config.yaml
n_layer: 12
d_model: 512
n_head: 8
n_kv_head: 8
head_dim: 64
d_mlp: 1024
vocab_size: 32000
activation: "reglu"
norm: "rmsnorm"
norm_place: "pre"
norm_eps: 1e-06
positions: "rope"
rope_base: 10000.0
rope_fraction: 1.0
qk_norm: false
attn_scale: 0.125
bias: "none"
tie_embeddings: false
parallel_block: false
init: "uniform"
init_std_qkv: 0.0207
init_std_o: 0.0257
init_std_up: 0.0296
init_std_down: 0.0296
optimizer: "muon_hyperball"
lr: 0.00951
beta1: 0.95
weight_decay: 0.0
lr_head: 0.00421
warmup_steps: 200
schedule: "wsd"
decay_fraction: 1.0
decay_shape: "linear"
final_lr_fraction: 0.0
batch_tokens: [65536, 131072, 262144, 524288]
seq_len: 1024
doc_mask: true
train_tokens: 1173000000
steps: 6020
dataset: "wikipedia_en"
MLP neurons of a small language model. Each row is named by its layer, matrix (gate and up: input weights; down: output weights) and neuron, and shows model dimensions 256-383. Each number is 128 + 32 x the weight over its row's rms, rounded and kept within 0 to 255. Numbers have three digits each. A neuron's up and down rows have the sign that makes its largest values positive.
After each neuron's rows, "raises" lists the tokens whose logits its output raises most directly, leaving later layers aside.

L7.gate30:187163105151093142092120130181084148172108165109148135128183175033157111108055103139127200099087080109157132103111118119196154121180120119123130160119092096122093084153134138139112094093163133092106211042182147115110123126088109123187127224133090069123129058102068165102154124107207145189143081153148118133143148074145107177180087144137165137160134105161126175180115087185075114112127
L7.up30:134160081142075124104144118146153166109126102155147118108104153058103138144109169152123187067107105065121125078134119075151061049187098101057168132163071141155138117109127156138150086118131130078152121081165137091113142116058118143172060138081044101134113184193119135122113091127136072141168102113132164119061136062156104086132174127121135125141179147146131171106106118099102085128151
L7.down30:129123143130103131174154116130154152132154103123149100166127175174166141097129120124126179116156097139128093131125177169126104144130178152117098094169107080166150117095088068101124162082129117150077078127109105095129144137182153138101125133182160192124103152139150131107139179117132119116121108109079115161199113164097132105149129103086154133099123137141073160152098054079181107136065
raises: "as", "a", " up", "e", "ana"

L9.gate953:098109134128096201115097100122115189132110167079124141191178076128089115157135182112084098186087143143110182083159156119112093125192109153155137146187117168092152116114152134136087166170130180110133072136194133178094211087130175067149110100109145124202084171180116133129186129120220112136106100124093150115179183135104154104137138131107121109140114050100117157131152137133162133150133
L9.up953:101110091120079175108096137150076136103095102182100088081071117098202130110133161117088112203060100147191134164171137125164159126106171106098173159139130211154171120106094147162143117132136098096113160082104125156149121116140142116186113097142185142120143179109110100112120163092101111103151119125090100115155156119139211088071146085165127082133148096132150169137140106138095176078141
L9.down953:138136156123100193196079145160140086138125084167092125095119095162124207122139135107109079084141163153140175093178132145096066104108106180130150125123129153127100155095173088149091147158120103145140089145126135184128158160143145123117109140079120107172146153155129165106093117134177091127093139113122166130124140066118150073121136156147173111145141131125091147082096194136126135089109
raises: " many", " few", " much", "ak", " though"

L7.gate940:189100129084119133096145116104142124116155127135133112138179099091136130119126110098156113101067133137111080133174132129085130108090105120099127117109153133072135119173148180085126162142108131102110132179123152047156128124153094166139145112122210134174138088128168146094117146121127160071157140098162161114108171126139173146119204125130096150141156143097133161176145105130165179107128
L7.up940:115073145169104151112069152114084132103104085117151144084093110169078126098111093138130130162141162056146122161083098114112147062150126130165142139177116093106141100152092108149119135121180182122088110119143149144098178128123087116078152134122119132106126134156132117122089090185119054145142151066102115135119112165164127089128132108107148078098159082158139127183132158173132139132079
L7.down940:089173104134159117134111070126149101148121082127119185129130115082177129148226108101089166166118176071128087145070168105118052155161166124110152111112172147066127108089081097095123135148090053077094107116127140129072157144138085080121137049101142046135148138155113076174127149164107164112091124122154121094104183110138114098100069073108156120104159123094164113127158147129130147106155
raises: "er", "ers", "d", "ue", " times"

L8.gate817:110138134076166134125110150141187123113135102114086106081149062139141148061122148162095131105093150139155129091160112179127071113165133095119166194186111170127156177157142107143136112164100182148156119143118159139167138170119110144115177065104095092126142103180146076132090127091121128116117112103163179196084145170119136101155115108134137124091129060106083139111118159108117178184065
L8.up817:149131162154109128150185156175107125097102080137191136128114088144140148098112168176146062140103144132064162112133133166093074068120110125177168099086143109143155216084078094118129166147107120140170095118107133120202084124145180188147162102119101076181098104125128107100132131137125105124099145067125082091083122081097139153171170142136161115127127141108115073118122180098172152126095
L8.down817:149154117100195157132101171129144116193110138150144145121162118153205118098116152175093156084110189075147090085130071177076116115170137055120148134173124133067130171123144122214177084176147173097066144117115086078113201187128123065133123086116156157104129072127091128164139127157114121110098099140136198131133099168163174132188203116149147133101154130104095107096124123093123186077034
raises: " founder", " director", "founder", " a", " an"

L8.gate609:139058108076152125109109183113130068116158131158073121105142110131149139118120093103174113112124146109077115147144100120139135154111135083121134150143171167121122106127149153198118193149051125117184130122084186099152156184169147083125115105116159101134108159158141077117126099160143145121042112144133135149157106136170154126125123082088104113134178139115114108114132117162138157095107
L8.up609:175101103176108145076106115141141088143175185105161145062103123103168129117148104132111108176058099100113088122121195176096089160098128163143114111183169117081149085119073153139126159091176160145111147164181200094175155132149142114141158107150126145088118171132123085061126142091142129107089108155115121111160107157102100112135090131108106164138097104066135255125122185125104092076145
L8.down609:050113115133147165139113115088102204134127179153103133071133114095117176104131096136100180089137137107144101174128125199065122103192175106138133085121108155144130176145119092102128102153184099081152122140108127170146153133129112090155151122182102074127153119147151159160131148114171144169153092088103156136132150144184097122145081099144143125159076101203111123126151115128070114131139
raises: "ters", "ers", "ing", "er", "ore"

L8.gate559:106154150113132089137128114149097093120198157076120111111155102150092046081162091118097123116160140129095157130142104141090095157105196215134169159103134142098159079134116102101133160163054187170140087076115101142131126109070111130161140126163119072131106154124090117098079137165139173104185111145180121127157130180105152034159145146193102087141151134175073075171137118159122171052137
L8.up559:107093137124209188089142171126151094096174061104126054151123122106108090130122088094107133135120127144118132179156079148117130065150130142103191139070113138093173133121129118161187132136092197132139156130075138094111148142126109133099124133079112172118125097130148130149112057084139119076109122133133094117114135102142130110170151101141163207163074116160143089153161151123126104148080
L8.down559:081145151133121117108095108166131107104119177181126175094136127174118130132151133108104159131110130186092110112164186117162194121122094098174132145087160078156201104116172124096106053125079080176157176130136156152166150135118093087128109111089111092095160131119160194136110134159142119151126124120108161141119153102098130140143137126155105091122160105131141097125116133099119092214150
raises: " of", "ary", " Of", "ari", "ities"

L9.gate971:149161152119130112163111121148125075139115184159140107171175152038092128097113055085194140113093156183159083142124137087076111120121132138202172082145122093135107143167138092098091062102107150091165148087095135072083178044074125083045099152188145149143162105098119088119173185096163146165161075148190138092150135163136074080144069126149105040120147147104058116181117156134114166111119
L9.up971:108189095115107112130152140108099123151127121186115171143146100111113123133083170100100137189094121128154137068145163136092191177098177139168126128185122112085096093140132110077104093161107135108124146120112116100085198092120141117056114098118146144118123149133112093118139155116143138092136127151138179134099121138106077138139135135122161111178158156101137074140133083109047144133147
L9.down971:147126149149100105073128169139102170119116107106152094092164138105184136172151110211166137151141118101073168140131143133144134092130108090114176151166154122141143150139164128114067166153146161132063095151137114202108160160158127087133138160160152088162141176107106152124113148114125110145150135110110127153094135185152178115132101079126157140127107106098155155113123122101135089175106
raises: " an", " a", " another", " status", " two"

L9.gate1012:154096159105173166079139095132142113083128173124136114139134137128138182181144156154168093049158120100123110158116057089146137147081136133155109105135149156131119150178152166137134110189127117203080083153126137138166093118159134140150080107095154124155110137129133181076136106151192093095097110170060104077065164151138088101106128129123111141124146119118144131129104139146091133108181
L9.up1012:124124113098163212093102112108062149120131117129113098137128090147099113162051095152113128107158100130165140083086127142124136144092171122152072101117160126104112126128154136132136084144120112165069129156130128189148086126165089109127112137056134119175092059122119121126075173178125073063083093129129100120123120146136095126121138165099129155138087076112101131114122179129059131098092
L9.down1012:145188101148075137157124150143160083109176107117131161107115255140152161060166126121149094180094163125135115140129140155141098125115089144117161152135130153141097142101076106137129179134150116098183145116152096099121181140090138097159109120178126143080144152147141112171155107125118138143114125149160147111122151147149152134092122121170154088118117142134128133132107048132181167108123
raises: " its", " their", " the", " these", " them"

L8.gate250:069080122108119142124143106165133089140102114147202140123163139067067096188145149115175175140099107195132158132156135114101125120131128178198090089058125142098185100143139096136166099121132105168141123091108155171090124158130179128136111161123121114160161100113189116150151092135116125125103157102134139087128188107126160115115106113137111124122136133151136150111142148119074133145135
L8.up250:067078106138151078149157128136118108131112142160144123080146189090124121116120104145071108096073138091148072108121119121100141155179104136125166098112153124101128082181124116124147097136134119126170105125056115168107135100120114158137180141160108118060148123168134161148106116073164168154180128135141098107136090145087101114137164148129160143125160077144141116138139140125153098154110
L8.down250:164062104126094159128080092157160164148087129124201152211120208105140107160187138113152166102154140120118156169096128096126135056026147121118117111096104107146090129131186058156151109087134137170122088135135108186123101149166126159125110178146176095101140117128098112120162149079134154121117152137060165130152206190117149159122128184054161126119136138202162166017147114130062104117147
raises: "ran", "rist", "qu", "ash", "coming"

L8.gate238:126092110205144125067115154143165146219109045117145129158179136078175128114156150168111115120106197152133154166149145141137142137108123136063120125116171147157158131085077161116130096076156114101127192102129167130150137128151098121177105172152191188095111138081054082101118171056102116118174106152094116148119117181151177180159065117138109185207168154150166172110192120124105077132082
L8.up238:106088105143115155157128143184132123114162143093154139125119112097153121065090111163076140112096154141174203130120080156143096145151144100100121112216124117162119169164070086162125106157179118051150148161155120181088125109113161152144124099108106089112130137126098067068096211112129151154198161114085146145217131146150144123130099130121113155151149222107152150149120094090129081140171
L8.down238:151149159187077150112091173057103123179137101108161110087145102110104178183088100088150144085175180089096167113138166129046131072104082154132141152059141064105127089102071127116118119134097114140102069099111115133130131122104112113091104157150168107102101117093098157103150098139136114064107146138168100174119088113133130139175122100132097144160094067136148110125105174176098181130135
raises: "tic", "ment", "ments", "cy", "es"

L7.gate568:124173092126153152142152153153108107139127185171083111174116175121192083105129118168142135123162131136183160172083152203119092130143051117102158165155151134123127143154126102147149088184140130197167135133168108143148100092067087098202090058192163156146142123122043083102162079080110055092126097171090153124133130132144137114137098134133108162119144055157149110113092116149145181104086
L7.up568:135130179154143152124078089095164164098128137149114128134122116163100175085120145136074107125114105101142114151116127137131084154124099143096178154106164184138107101117101069136087133175077191104153113080157189076143130115074140079166189099135091148115117180176123153101150108174165127104137142039144090150100117126142091105148118112126092085094135113087196104124140116150147154108182
L7.down568:162124124133151113158220188138144109141137100160132085061071191122129097143089135123113141061141126080085132077137140142150079079157152093139073159141117141116129170133158148087105178088138109146123093108097083206165110122123138071121099162111124081150136115174147116098111151058139098096108138175096200128088177140099129169120105168153104211171148103143115120123178112106131095132166
raises: "ial", "ette", "ard", "ie", "os"

L8.gate138:076117163152147119136116081182134152075139181134114143159119099111134131238173075082185099141114143111129145010104137030110119101080076115132126122180064140153176141182186149117163156096183150119117150106115115100167115119090168162115124114077128161151120127101093113103168103089144143153119134110081184164160120101150141130088081121151157129049088192153098116152160143217154094116143
L8.up138:121184156099095142136115154199130110129140110153165125138131157084111178082147158097122136105168177090173130117126175076066127137174067131135159162131129121109163105112112136146149154158130098087165163143115113109170105111105145167145143139072126161120079137114095131165159152159129139095045068142086139086173045160160133084191120183121146118087081104118098106167198232097078157122112
L8.down138:097135154152189103144143128092179166191093129107115112154147085101092137101114116106139152149142119180182118088139123173106100134159121153149114079127172171195092177084112203115136098152136153128138089118169129154116109184130131103122118121079122112088093157134166158124126087100142049087140173205140105097092187153071142153156115064160180167102136158084192131098143106168186160098157
raises: "dia", "ar", "ddy", "dy", "das"

L8.gate613:126144116138118057132157168096169092096137168090160083150147081103123078189058169182173110101065138145154119132119139085116091072161152170116120116101136147171103090162161119086133113107136126071133172087111147102074081149146153141139147119078085083132140092154122099173118111132072076060059111172102153140166109145169105156104168127136164130121094225115133110115111116149175105126122
L8.up613:089152190153094171104147067178114124071141162138121164139170143135118109173135151114176085112114101153154094131091119172111124136163103080136101098114102112153161142132165150149166116119164131150049101168132118176094106119059144154153185115121122112160179096140150145121171117090090158114065137087127147069187129092144133093092113169116139151189131143172149124128143121123104106110140
L8.down613:090148037182137151095180119117078136143044125160106159181079071072154119136141163171103108108049074066177154126115092096146174163125120142136146159157144134171201120127146117145105082118157154115136163114149119129116142124126142129144149158108109140042122076111100114139120097225184065074145111104162098146139124118122149164070154127130100092066162125091173108110122112114073074125123
raises: "st", "ent", "nd", "nt", "nce"

L7.gate363:142109193149145141144095116146063089156186142139165146090112103125110164116160128127145151093127085146119051072109169135019106121138158056144149099129081148124181185185109119110137094164168093137107141096163087135127109124139147107150110145096113133053202090134105080130094162115159108111121093128169109120141104171179156110108134137146121108160084139121145080112117140156107168104115
L7.up363:148132149118149173146161178170151133127153104172129174136073157136193197144103146090132180127154093123165159145151140077142099126125123172120107150116135158074105174167138109127041073109164147078129157183147134101110109069127075092078146100114122126109181136143189035090116135101133131142170112104160098176121138100126124091149107077142066124130163094090087086126105050074071146094116
L7.down363:081105209080102083196085139087123115132143141153117115104103114145112100100128174088146074157123149156100131155130173157083150092125094133095214134086086138170146139130099123163109100109119104190147145113123104074145080142132175141075111132089123165110129128117095129146152140163160139151111116137138035095111105147127139160107088118129174127131143147164145132186129072132149103103181
raises: " others", " other", " many", " those", " some"

L8.gate719:128089146105106077163101075071135113178122106166055102125171142163124115146167073173144131195153131137096108132080189111130145156104150149150157123121088088115168153115161116129154210156101100181174099203130222138186110096155166150127102142145172119111092141099137131131119130166139105117106161201135128078126100157141122150108079133147091139137139222177164143139168138112136133060135
L8.up719:135121112145077129179174132165115098081115224157101123107092148133093140126148187145117084128134077136193181110128120070174128129142123146055096135125079108186120135099042117119117058088130131141126127071108144106150096081158091092163153103112175163177133100112098093143072141123117120074085126118109126144096172120131137163122142124133118139147134073190149099151141148139112071134089
L8.down719:100113120165104112060092080122177117065163166123185106112135127100130180143133097096097120156094087121147161172091099115140095121173149151155097138116164121153091095131117141179136160117133157094131077158084147095095114133182158087109079114133170173184078121112126068159171094136143130131143087156131174130141191150155121165110171159136163099164130128141084068201190159145145149175153
raises: "ris", "ru", "ary", "dy", "ran"

L8.gate622:156108089121162090115156145129159128140112133161139095101131108165144110155149136158133148137094100142184122092123135062136131126132080088176135121077175110098127114102120157147122188182129123161147116116154066092139133109110139139179121155109170178141175109098215119122106083131179126099088114132120133131109139107076149111102094086179181097101161091112143124214158097049167129116187
L8.up622:125143099144141131178130165105085142135176087161175078130160126154096139194118140207133154142101180155155155173171182165165122113093107137111154198107025102139238136139102105105129111160130116144174132119079160138166166123164137146140167139098100133130134090098117108092142138130156147133134100146193123138173178137059132104089142107120117169118152133146196068030097160208096141139101
L8.down622:180112129175130101132179166168066106144160107121104102115087095099129083137121175056137086166143127168138108105062205090162143112104142099116110133091110097101101125108120147193107174086114101130044142142160099118095099127145150092154128177126205214119175140096145164146177085122122143080139117122163136084150117133095169141096110129124069106103156161169124109144158141132151102088174
raises: "es", "ce", "gs", "e", "ze"

L9.gate458:090180097112114141145145123110137123145159107071110133124130168145060157090150146190098124108124149161080155175144109131100071174211127163076103089132152118157127147170155163137118137123126135102175104179085142140098125119080137171184087145107100115109108105131160126138194092125152138118198155125136149048150169153137132095152127184123121128162192166138113129181176131115080135116106
L9.up458:126157205148143110158113148105061044141141116112169161123132199125074161100111114112139125104101095150075089102089098125143156168070168064158126148190101104135115131159172175075076162150159149103078137172100131112147133123156174159087162085179108109151121176071165099162138115160118132109182115145131149087112117139183229126088127140141119122102076136125098109171196094112154120142168
L9.down458:113119100139106152126135157155164136111101147185147134123127255119147088092149147107143133067168137082097168125103131091118113132162091122166057100147173163080153096089128163140132135070119178121140155099129123135153114138114135081110092182114129159078123112144126122079097107204129143084129183176136122114145165147128075121155131133138097124113159135093149163148108116156129186126144
raises: " whom", " which", "ese", "whose", " example"

L9.gate244:122140104117163143208165125127168110129091181161157144067164147150126156110121122079142144165153144132112117150149125088126158120154187087112100125092137107182191108168098088104146164207109107079145160148111119148060087166034068186115111103154128159109132119116076141169181123112144071161152105156095163137113099071139181114090147100103186145149145148123147156099146102147143130054118
L9.up244:140202098124153172133142159051100194088115097061048149144134124083128128154153120142132107130143141128140106089186126121158103071137173123129112147126150157165161120067151207117128125116121145122069157119155098150170084129131131108128120155106155141147144151144111095107176194140113113118091199164174170122186106146136153097130148074184092145135116129165135154069136130118128104123086
L9.down244:084123137108118164116093088120124104106158116184145087118110043152068131082109121125133134131174108164086156121140107116142212052133156098100139129150099107158153129151100099145085099154112155100104150078170124155145112118152093153143133116078153140192127153160161177139104136115181092133135095068089121106133093106158186135129166121122138134118158108139105168109131108128124101146137
raises: "i", "iana", "ph", "oni", "ae"

L9.gate640:113156085074144158131121125128163158136177118042143128074127139109125112123104118150148130129081120141135126076188111155146150121219128113104143157168141091164057081109150122101182146174092101083139068104098143116175118140136182128111153099152097144106116136096168092161113125121166133077161082121143163156136110133185082122122143164157156147114181128110157101058102165136125157110147
L9.up640:076114063111119124141112090145143142104142110072180132140131091130154162178119118107117159147151113115105125056159164154149080089143122132144167170135111120141087091118137128114115102196114125088125126133070194103107169087116179111129142101169129125092094152159147124193071075151137096150157113144174130142100116186153166099079144122107107130148186158113140163077107106108106127144159
L9.down640:154081117111123124149133219158160080141113133083042162115108129095128097103136136148085134070133166090132143110154132092176132129126120114113100133073159128106157122132155102178096112040075145180154143081129114126158077178122108129115149157171078163131094150134151131066096154120133137123121102124139097129141163146184117096150063115151068208123095132121103173178138111192132130143173
raises: "nica", "lio", "e", "de", "ique"

L3.gate34:159104083089168181130110139106149187128171158115140084133197215153066143137142153137088088202120112114164103162139162157159104142121113149133154085143125124158137138141112140099129054101087146086135143146118134124128118139118133189140070130137119177063125126131115112132183130128148123098080149103097103127109154178065078085122083110101122150124079142151150099172155104135125124138109
L3.up34:239107056128207137127148164136144149168129160170176135147156125100115093126152104129128089134120189159140079123164110095149101138114045130117142103168088148179148076159127141113112130114129164174105115132173142123131177117124162200142069154194152177077111162147128096099139121143131133181094133126172078125116098142080087135073158096162117135130164142092120112113126130197184119106117
L3.down34:051177227129061113132132082128108092114115082094097156101094147129132155141123150131171162090125108106079198093097145174088156126121181100136105181112143126061104169106131106129142124181115103093153127115116090140115076134139103053135188107045108082199145058120135148122114121111140128125140105136098156115156118115197177126166143153129126123118124106160122139115140135087099128157135
raises: "–2011", "–2024", "–19", "–1996", " Census"

L9.gate493:131135137127166124134138126108160133099171158127137166077145122136090165080153139127093090190156106161107144155169121139107162138077106131121080144116137122092116142112128107131096128134131103142189118146160138134116132121108073114123151137076124089084164096113106154110134101166115064170100164128146184116153094186170148152162140124147186123117092158104118139079141147124127121053146
L9.up493:089155112147097071140077140126142136143057049167128121097117161143073147146155142114163138110117077103165154155151126099194122083123103136185037062093139119117094170121125182108115136139129124070059107158143093117080164140131123119107183112156225143165106129130039091115173104030132154167175094181105185091107153127189127058124090120126183153108133104130142128115087121107155129161149
L9.down493:127111144166102167085117220159094154126138158108067100129209106147063137206064179150153069165142109174176126153146097164090157131136139097126094136153102207124175136147174120118149135090159135150167130106155176125186134135120140169133167079136096106118156155121164152109153124145110121122112162123159183128149086138162162114107134132125127131150116129113174136175102155097130104124130
raises: " of", " Of", "ked", "less", "ful"

L8.gate265:134122139118126156117171202118156144182142120158116165109142113113146115139124185113116145076118117187160151094165118100153112122137164139141124131066174117096160137208147108098143185128164138180117135117134163134129130130114099148168135166135117110140121152133190135063086142084105111121108110074162138130113104092062168129133106101113143046130107137127169137195122116125064143129115
L8.up265:131116106162093064050125109148165129134201131120109152109159119082151106092122178180127113142102071157122144140179068159124118104154108112079146199069114151075157117090121126112113123112141084127155088135128082165084163136168125159142145103138136129137150112159154104135132093086147176115108105125102116128100155115116044149114127188079108082146123122129083179147187123122109090139133
L8.down265:178121132168161098107169166088139090148131110134116097092083125139141126178099107085207178118121109061150081090101147127150210113143131072151087133184122132064191113147110135186131170133152128143049140084154111103135088120138160092157130121107128171124100149140136193105096075180093135193168137108058106143126159156140168081218151132151150138118120106152173135167078147090112099112089
raises: "es", " past", "gs", " history", "ised"

L7.gate131:122086109205133123102129175117124120098126144108106052144205024160130140054148103134176149120129138172088108079126114130182069124133110114111108117113092145149233075109175131117086138195147083162129133155122176129117184112151113143140094081157139101130115132147104145106149140169159125108160113161166096142136112172148076192073100081154156057094157065059149187135147123110166117086062
L7.up131:143126129158084146208141141153121100146118142140126123215139134156167121103109135130079172111162138186093111095089143112189131127105164164138158089103087127138163113072152148158127162180090136129190120106096123158067154061066077146140099176108118130109116081109167114114125121132119093131089105108128089100136140100095068153119154094132147150136131088095142122135142129112091110114118
L7.down131:143156125138108099126105122132158094100099088109152088132175123062115085084189081163178127134124174115187068086125125117186030119140143148096221153172119100088145091106093114124135116118171122044137169121150183143108110110151125124171084122106111186118120168122151098143154136168131187108067194134108091123171111197139157111142057152152198091095176133140069146107113097107186169134110
raises: " them", " these", " him", "range", " the"

L3.gate15:075152155162145122103105127154110079170081161163159123148117137085175137127082109120107161128063119156104116061119135114098097110213151141188141141124140049093138100079133106136150145153179102127036134067115168109139157177102134081116152134091098097085171101074089115165075147127106174130100143139198138139179074067225143091169132146071100080142153106118137140109095143082081103122145
L3.up15:138141102143117139116125125132142130124159138122169151087120183062117137088169131104119137152125113172112132094086135060152152131111095206218127134150128047143157075139133075136134135147084160159091143114110117095151093117189104101122110133153146144155109173091139186121134153166108161070151117081159099199133122111123114172094155092095101086187114156089216165182148154147105074122161
L3.down15:082103168135094153175134056160111114097086113106091112125122118126175163130117161082165192109135138093146163095140110159126177152133163098114168181114116098080096154101101139102144151156134102126161061113136077111107116078132130090116126127089097093170129073155154133139182149137169150106118094188095136088167127127141142051164141150159150107133146063132125169123129155102080163113130
raises: "–19", "–2011", "–1997", "–18", "–1996"

L7.gate865:156161160131158137108169175133213142137070178135140133121157086131124108106047133092133124187149120169141115122107117117130086141148146182155128070120163115175148115127171083141103138145063100109163127076147138089130165181077100118136151167104138155058107124138065119088147110151102096122063137149131106161105160071168074119053133085116174128125136074169101114140139171161105090123041
L7.up865:114168151109115114085132149148162202125172132146139173125130109142126149100154183096115085156156116168095106099209119069092142101095102131154126164113169083086118112083182135080140160148151035124136132148106114155143151175099141149109121164114128209093142125170135115109174144119115117087118153182111140137162156124086076103089192120152123113143111101127103139079165110146128144090137
L7.down865:194108087123129140158159146101082129158135162159173157109064123127170179150098093095124121111080107110093145136180108122142154163157115104127127088117156167124176117091198143097115116100122090103115171142100090030083117133115114152098124154108134111116200179158132120130162134138108098142117069096154208114087129147122131109086135166133092136157163147171111097121164132152171101160147
raises: "i", "ial", "ae", "nce", "ee"

L3.gate201:110137124102139054164121123147082094116075135074188125115041106173186124157165160108169108145201106081153146128118160150152119210154127127113139100095088089068171054096159137129079142140138114134147149149145083140107138139139127153089124111121135139149091158172120127128052117122151136081073058149164154144126116150088127147155192145093092132097116143104144183133071100126109131147103
L3.up201:117095136132127038151117138152095083129080153092144153134069059152180159165183146116199071102172117097166123093086150175172116158137149066086149084111081108110150034059154139104057136128127134164158137166157100127082134126135145175095140113131109162178075151142093136153081131144133102113083064138123145137164113144113126149134177139115088091054139136111150195135110086160111122158116
L3.down201:167123123172105205096138115114188159156178125162088099135146137069106101101108136112070160150128146131111118132143082056117151089094128159154108159150151145107072217129117097156171097080137094083134151035132155102157127100120107090167092163127173136088196125103180138119150119138145133164179170106142153087125179129157112118103068135161150127190137100168079099133132160118180111123147
raises: "les", "wise", "ding", "ello", "lly"

L6.gate906:092143181144084134087182119122126099153161106109121144131116097063131090106123151181124092126122063156183061104151121145138107122097089082092113160145108153120110056152096127113089125121143104104167146143143145091161131105147092140124125121139103130131152118106143094113104196132162125096067093092184144146127116133128167130075083134149125090165057150086153149173110104087130084150172
L6.up906:104130187100117118125129135122078128115090125125124125132092078131085127154142108129079058131126101141103141141135102135146105162130120105183123152146111161102115149147131119101147106137115108093154161146088137133055080066166155150166195086088123129158147133095123094151152214167171067135146146130118057132160103121178157111136085063150108119138092115172107061163067152121136071099153
L6.down906:150145120101093118144236136138140115122141140068111124164095121124115125127152127187180162131102131167159143183150143176139168110128168125071040099078154089186081062143081166168134118064139121120102090115137145070129182193154110116103163098142203129126129155067143123137152115173087186136104107097110190122096117113150141131134160118144146161132094110095121145125170131133107135167184
raises: "th", "der", "e", "tha", "ne"

L9.gate442:165173156107142136158085168170136093179147139132155129130128144176124146107155150151114089113150162176157185100139092156104165094178064125124170133170115107080126153202121110105136114106104161086129115140168124113119131115124120104121139134132168098100150119120063095128157088137181116085164176028132134110060108141140169113083142158139119117119152138162179147139178144088106125132082
L9.up442:148123131147147140122038157207133135194128129158132152163166143105148168097175120136068129126113141188206218105122114112122153140203099150130123121136119114117112101135128156111128122140194105079118133148133105128129104111092085092075090165064155134158091102142113099105225171110109113039120109130162138154127099154104138137143113152131115144125142132112160126117154111077116131132094
L9.down442:143093122096126128163103149152212113107148139187106182115141208140162148184102193161117103168150137184145121130089141180074134125108146145121047165142083147115183132158181105149175124122131130110114160159153147112123092132131108131202182092095095099134136122129148142164158152179143193147120106144171116099116070166144129112155141123138084105142146155122149089124147149185089160102160
raises: " of", " Of", "place", " held", "ida"

L8.gate257:157128069177104117107074096134161121125165125084147136129126104063129071083159186166128094136192158075144199125101129129180159069131101125152119114124110123107101139141097162054136199168136148122129165089068081110110138126112178106169145116058079164127133140116115140083102118136151151110099105108098140113154164163127095176184116131150161106140095141170097112131102093131130161153138
L8.up257:088129150118186065104109106167151124131135151067150159119103139110150101149073143081144088113171113082163159170178083121165115093128053113111097159164174126133153171113132104150098075077182107143092161205098121131110186056106128137135134154125071112093148123147126118064103077089094145162051157134070194117097065182162138180165130184134102092101096154112124122091168101100057156149183
L8.down257:135143121083104200175095125067155122155113184152094143120130109109092186133177088177156128099074091169133132117161137069077163131144169191076155069105139153149118090143071182175103136110117083146125091128157162168119120143144118152099108194155178154100091145131179139135097176119077140109182061115207083090142133079112136066132172155175122136156088138109129189184130114083115110147116
raises: "ment", "ries", "ments", "posit", "mer"

L9.gate368:157090136075127167138157094166177137081105167214115095092132119115155168116160127105114147131161140129156145092144126165141098104141130098123095135131111115096120144151107129117106120096098145123100148058072048091160136182063098101131141146176107148135114162120149094144094111099145152117160152149132089090174213184165176101123106120192146166183106116126193056120132114198127193170125
L9.up368:132142098145119179143151164160161124150151160056115097164106164205174123143160168158082143183175078122139092092150086120162130033127150141186116136097122120050133103158079111151154174185100099096132109149050076147168129136150088040121138130086088134145087180128107122150139133134046132162120169121111139103147146106126175119156089154111116120104087163093138087113105118128155156128142
L9.down368:169147175103160093090098105118123130124137135133097142111110105101118128170088093099143085127102122151103117101115177056178137095098117119115093151125132120088156148120169159169074082124098132088137094061147181053138134135076080079139121198112130134146130169113095083099148170105149180122132142118142153130167146072122137036106098124138116176094136037146101104133111116109115064048117
raises: "e", "ea", "emon", "nica", "eo"

L6.gate545:119126157136092128178103115140083166123079138185176133123109125136118060135176189108115143137094142146119119127136135144126195107120148191173137161131145201081125202143156070081094097164138113151175138103032116106092125133129106107107072130095174142136096102139113084096200087140182094071127126222120138146159080166116070135141099170151175092159172127155178187082123123127105162112168
L6.up545:148151132174154124126112101151133156159040096174153101133145199176122161147165094190120118178125103039105122097143146110137167153096084168139108122104148127122101102152131064142159128120130130131166144117129133100112151128159119115128120149128109113069076134115168117091129129119115112082141167170140174095080115117161111155149091109137130095104177141136080180155134148091115169178173
L6.down545:061116089096128177172143144086044080127137178105139104108101104098107109106155181053161111074161130147133142198118186150147095150132129179139131143097136139150149168208079085060156119132131116148082182139135147142129131175124160070128135151135154113141110154109120130173140068160159093086090139114126106118152095126142148173107147158136121122149132205171140114154105102119125143134165
raises: " others", " latter", " parts", "ping", " other"

L6.gate473:117111101112158205174150171129143108194127188087125184054181097158178163155128131095167123154100160099127158180106172101101151135093090117062141136145120149136089162099130176166071157108103099161072121109176113107165108084132137098149157099142130133110166126139095125155100089093149121147097136204141169130124104133179131118133142113134170106063123088121098107155077162150140125124153
L6.up473:085114088156175073051121145098104162131137066075148100154190154122158176100188179172130098113098147119131143147188167161139143068132150167136084137121083128084120105105127142099164112102096180100171071147134113137148127165130060119136144101155091113129097147117207150087107096109135111090103111146195111121135146107200117142167115070110080139117092143080108204102105133085134154123152
L6.down473:091171113132098126118155060120172128139074154108148098112140179093072145095149132155126165201136092100180157100093158105064135142135151139096079158157148194140061133153150131144106127128110128184123172113086133109127095179179099119116099137072151109112120155176137105110145141139107144051108157151120104155191155118105157189161184107144142128117127101079098102118167159136116194140111
raises: "ces", "ked", "del", "ks", "cher"